From a checkpoint of a small transformer trained on Wikipedia.
Architecture: LayerNorm after each residual sum, learned positions, biases, tied embeddings.
MLP neurons of a small language model. Each row is named by its layer, matrix (up: input weights) and neuron, and shows model dimensions 256-351. Each number is 128 + 24 x the weight over its row's rms, rounded and kept within 0 to 255. Numbers have three digits each.
After each neuron's rows, "fires on" lists the tokens most often at its 100 highest values on Wikipedia text that the model never trained on; "fires in" lists the words (lower case) most often at its 100 highest values on Wikipedia text that the model never trained on.

L3.up604:125085137115087155160148135177129169118159099124117151133158087149153121132150130134111143138133118180143056121113120153124113123121090084127089152153167081040135146132105122142112126090164142173127109133109137113149120107136095127132149107105112168126082110132091145155173138130157102110
fires on: ", he", " He", ", where he", "- He", " He had", " where he"
fires in: "he", "heat", "had", "she"

L3.up487:158132140149149162156082144093121145146169146109145169141104155126156123112088153127120113163095155141138122146158154133117104096119127124162114176178096144109103103123108148115111162119118166123142143131128109120133103181138135135157146122103120138090159130175102102141116151126097111143
fires on: " to", " Open", " To"
fires in: "to", "open", "will", "north", "entertainment", "plans"

L3.up727:126103134113130093158110163124109154147145140146122084123120136133137097127116112119063129110127117161125161114159158146099136147130122100165146152174121069092133110110154156101125142133130099132062106127117130167123119135107108114105130111130121148135112116168131156110138100099132154136
fires on: "ox", "; N", " It is", ", it", "uc", " They"
fires in: "it", "is", "sox", "they", "he", "nws"

L3.up806:166128111129065111079139117154134128111167118094126121153071130095137154143131104124119108144131134146195143137084125121107127119138141142132175158162132120129157108109125142132151100081099128169125126146131124137135090118161101146122104093132137088133103145126148115110155120083146167095
fires on: " brother", "- D", " than", " largest", "ed by", " prominent"
fires in: "brother", "by", "darko", "than", "largest", "first"

L3.up517:143136115081096118154084113101134157150157112149141129121154109135149138126142137121125118160154144115185125140109053155124115105132109137108132133150127082155164110135140144102132131076087124090162110077160139165131133151083175136161140141113109157093149145137176136118140135143138108139
fires on: " second", " Second", " First", " main", " born ", " spent"
fires in: "second", "first", "main", "third", "born", "spent"

L4.up770:137144152126110102167134145130126102097158147091113105108168125162137095100125101163159142087156125122122155141134116129130129138100137131116157130135103117105120167162137140178103129149099130155168174134092099139132132096215125142151136089116136144145163124154179116095133092071129127127
fires on: " of", "ion of", " that", " Israel", " of L", " of her"
fires in: "of", "that", "israel", "her"

L3.up643:131151143161094149104100162116113156085143109111153151139153150091126099174137136116077142106102118134098093123145105150147160112153083124151153129100135159096070149160129150150135141119119151150155159124127134137162157107085125113115106140109157119107139118099066121094141121150109143125
fires on: "In", " take", " Ham", " in", " Is"
fires in: "in", "take", "hammer", "operating", "outside"

L3.up1361:116145102084117114113130132157122107141089120102139144096113115141114093118148160136137120108112134147135126148122133125146095078117132106158120166172165133066123147127078175137154122152127121098111096127164103091120138109093133150148145060127121195107089124142166143130145133061143144094
fires on: " as"
fires in: "as"

L3.up284:097147125095134193092150136130103173145118128097141134109144105162121152074130169115121130119120134157122111131152152147142097126123177109176139154121149144118129152121148120141104146143118141107154134133137093163147146144138150130148141121135118118125113147129136139118132115105119115130
fires on: " A", " A.", " As", " (A", " as a", " as"
fires in: "a", "as", "aus", "d", "avalanche"

L4.up1480:117137124126144148141109134145145160110182153163086094102123142126132133112111135140101088179149092154127122137101140134128114154156107142101096177189155140107136157160116143122101085156141139124124132149087142115115147171183132155143151121168130141072123145156138154111112124109135114133
fires on: " of"
fires in: "of"

L3.up150:136125153100168142085126103138137098170159145114126159133117131121107105183153163132113117138123101130132093136095126124131157122127110115151094106157168083141142108156104115174165158151122116175128163125111132146131162113121145120126137109153158153086137094107157089120115117129111124111
fires on: ", the", "inn", " my", "ó"
fires in: "the", "my"

L3.up756:107117153103126116143072125141100126129115115157111112101148131143142092139133137140112125121134142112084087111099169141164138134146150123174125140182081128131100165108110124137071158149113096160137116124158098159090124179129115113138113122153143082134141135142130113131118159115157149184
fires on: " an", " former", " its", "ing an", "An", "ed an"
fires in: "an", "former", "its"

L3.up184:124132121166130110149130131128127177129100119135159140144140088089098113178145079121108115124133160141152169148134118130135170107132113094135108119127108147100147169160136119119133139134110109127160101116151151169145155138141155110111128159106126083178131096100122113143139144060151122106
fires on: " in", " n", " Nov"
fires in: "in", "induced"

L3.up707:107128134112143133129112089101129168139070130171156123165151117117083117159128152159092111123108116089149118124096058139175123160129128080165143168121107121114126134172088138143144146134134104148075169073144096107087159109146091125128139123084103172122103148128117143149140151099121120092
fires on: " years", " year", "-year", " great", " feet", "onder"
fires in: "year", "years", "great", "feet"

L4.up1068:131099155158106082134118127139137145114145067171148168114108122154119104125098132129155111136114187108187158140118144104129145133091154051079188135109140119102135081100126094097114112127143140095088138171147133109117150139077089116180094131122155100148103141096127166150152134100154171107
fires on: " by", " without", "ed by", " By", " v."
fires in: "by", "without", "v"

L3.up1068:158143153133144160149145157117119115150120148103146154134123118146149117138128108127086164107145138173111126159171172163099154103124115110117138139133090137114101152123117159123135112107154169152150091097142109097127153134145094172125136114087190137150156130115158108142101117081092112131
fires on: " people", "ot", " what", "| Total votes", " Tot", "ray"
fires in: "people", "votes", "what", "footscray", "who", "isotopes"

L4.up1342:151160144084130096099115131119123103130117147175152152189123114086150125125141130118144149117115132123124098173151122124119113123187111117142173077137110110115126128079147127126147143217128120138112120166097161126115143132125097160135173107132136126179138139148059123094130071129118160091
fires on: ", which", " political", " which", "ological", "ocratic", "), which"
fires in: "which", "political", "democratic", "who", "archaeological"

L3.up857:140128116123127103153128070144100147136134108098134148144139118162145174128101140124113138175106125129098114133109158160123106091132109117129106169097106142137135133150136129131113148150167126127133094116111154142115119147120131174158122121126121095167129172123143122102145095131123102119
fires on: " an", " third", " second", " fourth", " sixth"
fires in: "an", "second", "third", "fourth", "sixth"

L4.up473:167108096094081088130147133090124146133146100166099138113134120146129151137120097126112115131104158140109060162086082152130086133101108128123084129136092089161118115164126140148135157123145139153134134150115121121094182115154117148157114107134171154082110151102099123083113092127121137122
fires on: " album", " Township", " The album", " theatre", " Co-", "â"
fires in: "album", "township", "theatre", "co"

L3.up802:134103117074140134142128129127148167151074109149172106136146130138126196158182091158127125133146119144128100101113131178114132096109119066146148094151110113124113114109113124134097115144137116139099113114120144132133087186134112137114116101153100129146146154092116155106110159140125097125
fires on: " years", "th century", " possible", " Qu", " scientific", "th-century"
fires in: "years", "century", "possible", "scientific", "been"

L3.up605:120148125124107126151145101103101106127109154095154123170091140112137097159078125137140185137155182107088151109110152154134122142144111145105102136109117114119128120138130091104122085118131143129137177153104121166142136120100144112096140153156111095136115135121148122147114132117137122115
fires on: " both", " more", " half", " broad", " Both"
fires in: "both", "more", "half", "a", "an", "combined"

L3.up236:153074097130145123126131155167162138101108103113145177126074109139126110144150137150168098108156131164118175150120155146119111120141140171089140143102103111087175131156121119116138132108137134063125124129132143141154132166134155130109175073125114132123136160131128117113151124139111138148
fires on: " all", " North", " Pan", " South", " February", " every"
fires in: "all", "north", "south", "february", "every"

L4.up75:123147097124125146100153129147171129148099109111134092102105117139140105153124123137107150155125137113144131130138123164112143178089154124165097131096096140147153091100108080172144146114121161146143118124147178187119150113118140117155166150125148134143135139114135119134107110127103126096
fires on: " their", " his", " my", " of their"
fires in: "their", "his", "my"

L3.up710:119117122128125123105123106115111125076114100110175153121123160162097137141094101129125126146136131144141137115127141099159147122151095138076142131137125142138110110098145097109114133131125116153084155123136111124144148137114139143161098100135146144197154174132086085103166126128101070161
fires on: " In", " on ", "On ", " is in"
fires in: "in", "on"

L3.up1431:123156128136135105124169100095147122155126079149135112075140176130144130117151117128122075134173150135171126125129079119110098174147134137149093094100144152097088160138080123150144125098102144121108108133117127141069140151112120144129114130136139125113118137128133096138142135125095115126
fires on: " album", " ship", " Admiral", " Elementary School", " building", " river"
fires in: "album", "school", "admiral", "city", "building", "river"

L3.up890:123116161118098168121177155121154129110100112126125145097095153127148088124104124111128165073180140070100151122156168100127130128117121123175155123161124156130150180133112156111124076152171123131166116173116097126119103096112150143105136145146122140117144111090134152119105142157095113144
fires on: " or"
fires in: "or", "orphan", "orbital"

L4.up595:148133063081156137138125113115148175096144114139102107165128142125119173130139120106108141106132114130138117161111168130126101112112140147165122131113115161158185125115149144119123155114131122132164090122167121148133136108146123130111096131129159159089110124104116178155090134167089110141
fires on: " found", ", with", " leading", " finds"
fires in: "found", "with", "leading", "finds", "foundation"

L4.up671:117141156122170096134129182133180151143160124135146135143125098118135125170162108122139171130144160151150152124081117144086142140164146140178114135121089156109095158105110128129122103169100120132121145155147139100125148157125113137122151109159148114080132123099137119116145095096089133109
fires on: " from", " R", "ing from", " leg", " Arch"
fires in: "from", "leg", "raed", "archibald"

L3.up1409:122142129138116112104074114126098164121101140153133101046084112084159116100161130144135145119123117092106130169136142105095147083120142133134092185136120142149118153132112150148127064115142164114082157124127157150120149111117156181144111125138119131158152129107127084130120108134121111131
fires on: " from", "s from", " rang", "ing from"
fires in: "from", "ranging"

L3.up59:132130121124111130181122076124144130142120125098110138113057175103128156167108128113120101134117124103133166092141163131096151141117101155130108139177092114146129142149136143135092136149120105124152123121116099165117075122136127122147152157129091127150122132074148125125152113123127118128
fires on: " second", " third", " fourth", " sixth", " fifth"
fires in: "second", "third", "fourth", "sixth", "fifth"

L3.up594:093114144095110135159113124090158141114054091110172160136118146083124105094110100159148132118106115144144138131153163097120204113142121123136071137093086066108142182151132104111136117125107157096117144142083109091128118089116134146123088122132134192117144123161122133138115140137104149134
fires on: " have", " to have", " has", " em", " acqu"
fires in: "have", "has"

L4.up861:118137117118144129110049125091146121130131115136151086105096159145139138168129134142101163110155172147108142111157155092136095097165123121108126142117114126110126101109120126128136113083153173180104133101140126113097123095100117132141073135091092104100107142134109097134167115087143161133
fires on: " system", " Committee", " method", " Unit", " techniqu"
fires in: "committee", "system", "unit", "method", "techniques", "methods"

L3.up1436:161145110086138094119151139099145159150113127105116142110116147143106187142145147118092153090128155126132109145156090123101099093168105097123116136135143096121122140119091119099157135107118111103131151144192179154163163086130129143151180117092141111123115142098100134136133131151126079115
fires on: "oth", ", a", "all", " Bar", "wh"
fires in: "a", "london", "kendall", "rothrock", "mumbai", "angeles"

L3.up1159:103128152154158152145114120122153193106176120120141141133126076127135131136089099157138116150151129127095093122135140056085094098111120108149127120100108149116107124118092111182120138171150111112133107112144111130122151144142099152174131081120144151143152151132149169114184115117092153076
fires on: " his", " limited", "mon", " her", "adelph"
fires in: "his", "her", "limited", "astadelphis", "russian"

L3.up1180:124136134125177128137127145123146135116108095100099137100081142144112148142134107104104119128149138149151092119132152170111146109105131092146145133131135105136123083111115142101112118147095139118090104152131111137137160095142120142114134137121145099149139154104105134134148154135116154121
fires on: " father", " brother", " n", " Admiral", "ler", " born "
fires in: "father", "brother", "admiral", "brothers", "born"

L4.up924:098097113110129106131125169124202135101151103142125164137150126112160122139143142149148121148136127131113104118155148170099113150135120167124117168143174131118120145140133105129121109131118191169112171149080078155151132129088150129174136122139138128137109109145140085113126129134155137121
fires on: " they", " she", " It has", ", it", " that she", ", which"
fires in: "they", "it", "she", "has", "which", "born"

L12.up40:108138127169100141112110141187124099094114123095115139119115160120139145063147120169162171086140106163163134136110142107083167114120079142150182118121131115109131127131151140116147151123119120112150109104132111178131133167144163164145118195144118148136125148087117085133111126145124106079
fires on: " an", " as an", " no", "em", "it", "im"
fires in: "an", "no"

L4.up462:097100103107106100127140114141127147161107087097170085142093117109129129137126117157140129140116130115084150099135148116115159120168100143104100117121104119100164154083159157150103111115145119106074138097105166106099111123128157106087126108164098114150118155138120112114103105144114126110
fires on: "100", " one", "amb", "500", " Ug", "imbabwe"
fires in: "100", "one", "500", "uganda", "zimbabwe"

L4.up1067:149116060124119141118100079140174101121117105133130150138118141099156069089140148082141082112112133139123144124116136114099169130087158111113133104121159131155133140103114072154134126095124080128116140146144157176104153153119105156111122119100138101099086113150112131104161122127125116100
fires on: " September ", " July ", " St.", " late", " October", " has"
fires in: "september", "july", "st", "late", "has"

L3.up276:119108149108085069148104123103138101177191141116131128126147097107112145098131060136165141128141105091155128164125120162153172116133184129103135136120155122166149111153098149112111129156111170139144111097098125150112097137125150167121137118160141105115184148142138146103105143144125141162
fires on: " of", "s of", "ious", "ising"
fires in: "of"

L3.up556:108119126129110136100099118143114101139124167113151111160147117128114125095133160107135120123111134160107148132143120144084134099107116131137178122125113111127113152077146119123167125136148180114119157149168150110106139162117129145136128161146121114134113154137162136142128149125068124104
fires on: " al", " Robert", " David", "abi", "wa", "ug"
fires in: "robert", "al", "david", "maccabi", "alarm", "francisco"

L12.up1218:137101142130133096163121092156121159132151158157113145114154125131147072109145166128115124195132132127143115139126117137094104135131131161150119128175113135151098132083122157106113152133089108139107149123101121130164117138127119129156129138150093144108117138153157125136118115108110119109
fires on: " an", ", an", " as an", " is an"
fires in: "an"

L4.up1071:124129140152098096137153101120157095087116125132136090101142127117148134138172102166099160149160164161163115135161126120127126115132124080129158117124127102118142145144098136144137147118160133111131134136089127109112122124147123137138173148137110113113096136148107073127107141141110162095
fires on: " album", " term", " tour", " Party", " chart", " movement"
fires in: "album", "tour", "party", "chart", "term"

L3.up1034:124130058093106122129157160144160118113144149107140093114138067120122103130132165111153077151108148139153149172145133099098115153157114135132117117100120165122123101114100154136118111144125125124112141128088135179145167123157141122135160091152203144094143114080118135109122104139136105136
fires on: " then", " He", " second", "L", "iff", " Marine"
fires in: "then", "he", "second", "marine"

L3.up1318:116119129107171100117099128136114095132137103130192151103154144127118115106111104172082110117191132131087152138127140140133140139109117110134117138114121132131132153144118162126110140114130120126101143158176147164134168076106139132098139128136149136129114120136148140117118151075109110152
fires on: " For", " around", " known", "s for", " (loan"
fires in: "for", "around", "known", "born", "loan"

L4.up1344:157146148156105135166125111122098107117147119099128116101129101167174155177078155095102157112122148164105101169169108121129131128160132114151148149109089119122156162096111110168136145070147103143150112134169098137132156160113146124112111126150161091083164166112155111074144121118132127135
fires on: " County", " Division", "usk", " Committee", "ount", "ka"
fires in: "county", "division", "tusk", "committee", "district", "count"

L3.up948:148127112106132101124116126124118109107126118107147126107108139163150083127103110114096130153060148141148114122114159156129092145096106114121184120136151148148080149099142106097142114137148112135095143158155152101156143143133075112128162139144129119094157129124121116131121116141112162150
fires on: " by", "ed by", " written by", " debut"
fires in: "by", "within", "currently", "debut"

L3.up548:118132067113148128141099121139118145122142104189073126119116092102129120110122130149088147095181109150120152113097116075178117163137118134114118190098137126117143157126097126113141133096159186127077113099143127159104109137106116134123150130164103138111122135152119140101130107115149117114
fires on: " to the", "ions of", " with them", "ed to the"
fires in: "the", "of", "them"

L4.up1148:110123104132122136159117115134121122130150147174139146108137140163127090145107160129111109159107128145089116157122139117118166140127109123152102168124128101159130143140092177108117153130135099118103132150114136121105090133114130121130124101145144157139137138122149130110139154135129167184
fires on: " about", " who", " that", " approximately ", " system"
fires in: "about", "that", "who", "approximately", "system"

L3.up1151:127157118098112145126152090121149106090157107157117137158153108091140132125148119127140143099148128127188147173139109148142153100131102090119135114116076114148149112120078147133124151117131102127108088073133138123164135086124121079156156106111122128101117100099106123129124146092133121088
fires on: " He", " run", " who had", " got", " that he"
fires in: "he", "had", "run", "got", "runway"

L3.up655:064147101168147172168104112136113113154140107104143124088088121199121145120131150155059159101139111121144157140103144117159120147109093114147110113195147129092159114077127094094115164149148151108112139105103124139129105158112120140133119155133125142115148169153110127138174118089157108102
fires on: " their", "22", " his", "20"
fires in: "their", "22", "his", "20"

L3.up1232:164119117138123084150087109133110137154148147137146127120138140156149112119098106123133136129159140151118117137122132116108163117135080123127138101140095166124097097110139141134129085102134124084142130098084132166101115114115131097114145121085101154140130185107129123147118136088117114106
fires on: " town", "iel", " remained", "930", " appear"
fires in: "town", "remained", "1930", "appear", "century", "families"

L4.up1339:137146102126137122142154153135107136166135122095151104145134086110136132165120150129133114165135115155065134121111105142154131150147133102118111140155110123143157153055101117096108106123106158153131122135095149152150138134132154118099135090136104122098175137116133138127152109101081138125
fires on: " her", " Romania", " his", " Texas", " their", " Michigan"
fires in: "her", "romania", "his", "texas", "michigan"

L3.up1286:156166126130155081133151121108088145106146122077125129110110090123139115143108147135078090140176144155125106109136117135139128137149152069143159185139160121138130138092080132133114087129113131110154096109177146147133129098115155129182122103111145116105135142096152114103103146155144129165
fires on: " city", " footballer", "el", " state", "ire"
fires in: "city", "footballer", "state", "ministry", "band", "hapoel"

L3.up10:129137133078059123129120127158141142124132120159155144107148146146127117105177124120126125103137159152152160106137112124121132110181092143124079071163097117060121118101107115099146103134125103166104136104129140146141110133119148148147161117145144111134152164109165128103106151175079134136
fires on: " also", "ently", "ly", " sometimes", " often"
fires in: "also", "sometimes", "often", "occasionally", "frequently"

L4.up1046:115173136142095127103102130130157144112114112171135142138127082085166118122150151107177118091152146174125129143161164156102156115131117089164148136135115112120121138128107149122111119068092130094112124119110141150094136110141094167099106091139105144172087171135111116161125170105131113106
fires on: " season", ", in", " Pol", " Min", " Middle", " School"
fires in: "season", "in", "school", "middle", "minolta", "screenplay"

L3.up979:121153131123117128120143164120103156167129122158144141144147158127124139127118145106119120118113136172117144127142174124077147183163141116121128170137138096142114123150139143141152089111142127170133122138128114105129134146098123109116125125117121100180140110163156107127159133106131103107
fires on: ", which", " Woman", " story", "amo", "aughter"
fires in: "which", "woman", "film", "story", "dinamo"

L4.up752:173172130123124115104112145166124143132163106142141109119131110128139168072134140145150120138142116162144149081139120121084124140158133102164119126127105132114086140083138161134145106120139168172126130126033135149116148132161127125153105093159104124110108089091115144101148149137109096097
fires on: " de", " known as", " Be", " called", " Francisco"
fires in: "de", "as", "called", "francisco", "be", "latin"

L4.up599:131111117164085136123084117163078174148144131088133080092133131157112139132159116140115117108149109117134134146111133136099133088144135146138144094161103156092147124105120161121171096148146143103084094110140143119101114088121161114149128156172159144115114165128124131138148090157164169132
fires on: " not", " between", " Del", ", N", " first"
fires in: "between", "not", "notes", "first", "navy"

L4.up150:134122113113136117085148126142099160083137118131136136113142172121155140125187116106126096146131136174117095119121070140146157142113122136152154107122144166140116138125104116096119136115141154143126077127130169132124128121120135134138132159123128177125096143169088131124136171178127160086
fires on: " The", " research", "The", " radio", "D", " its"
fires in: "the", "research", "radio", "its", "due"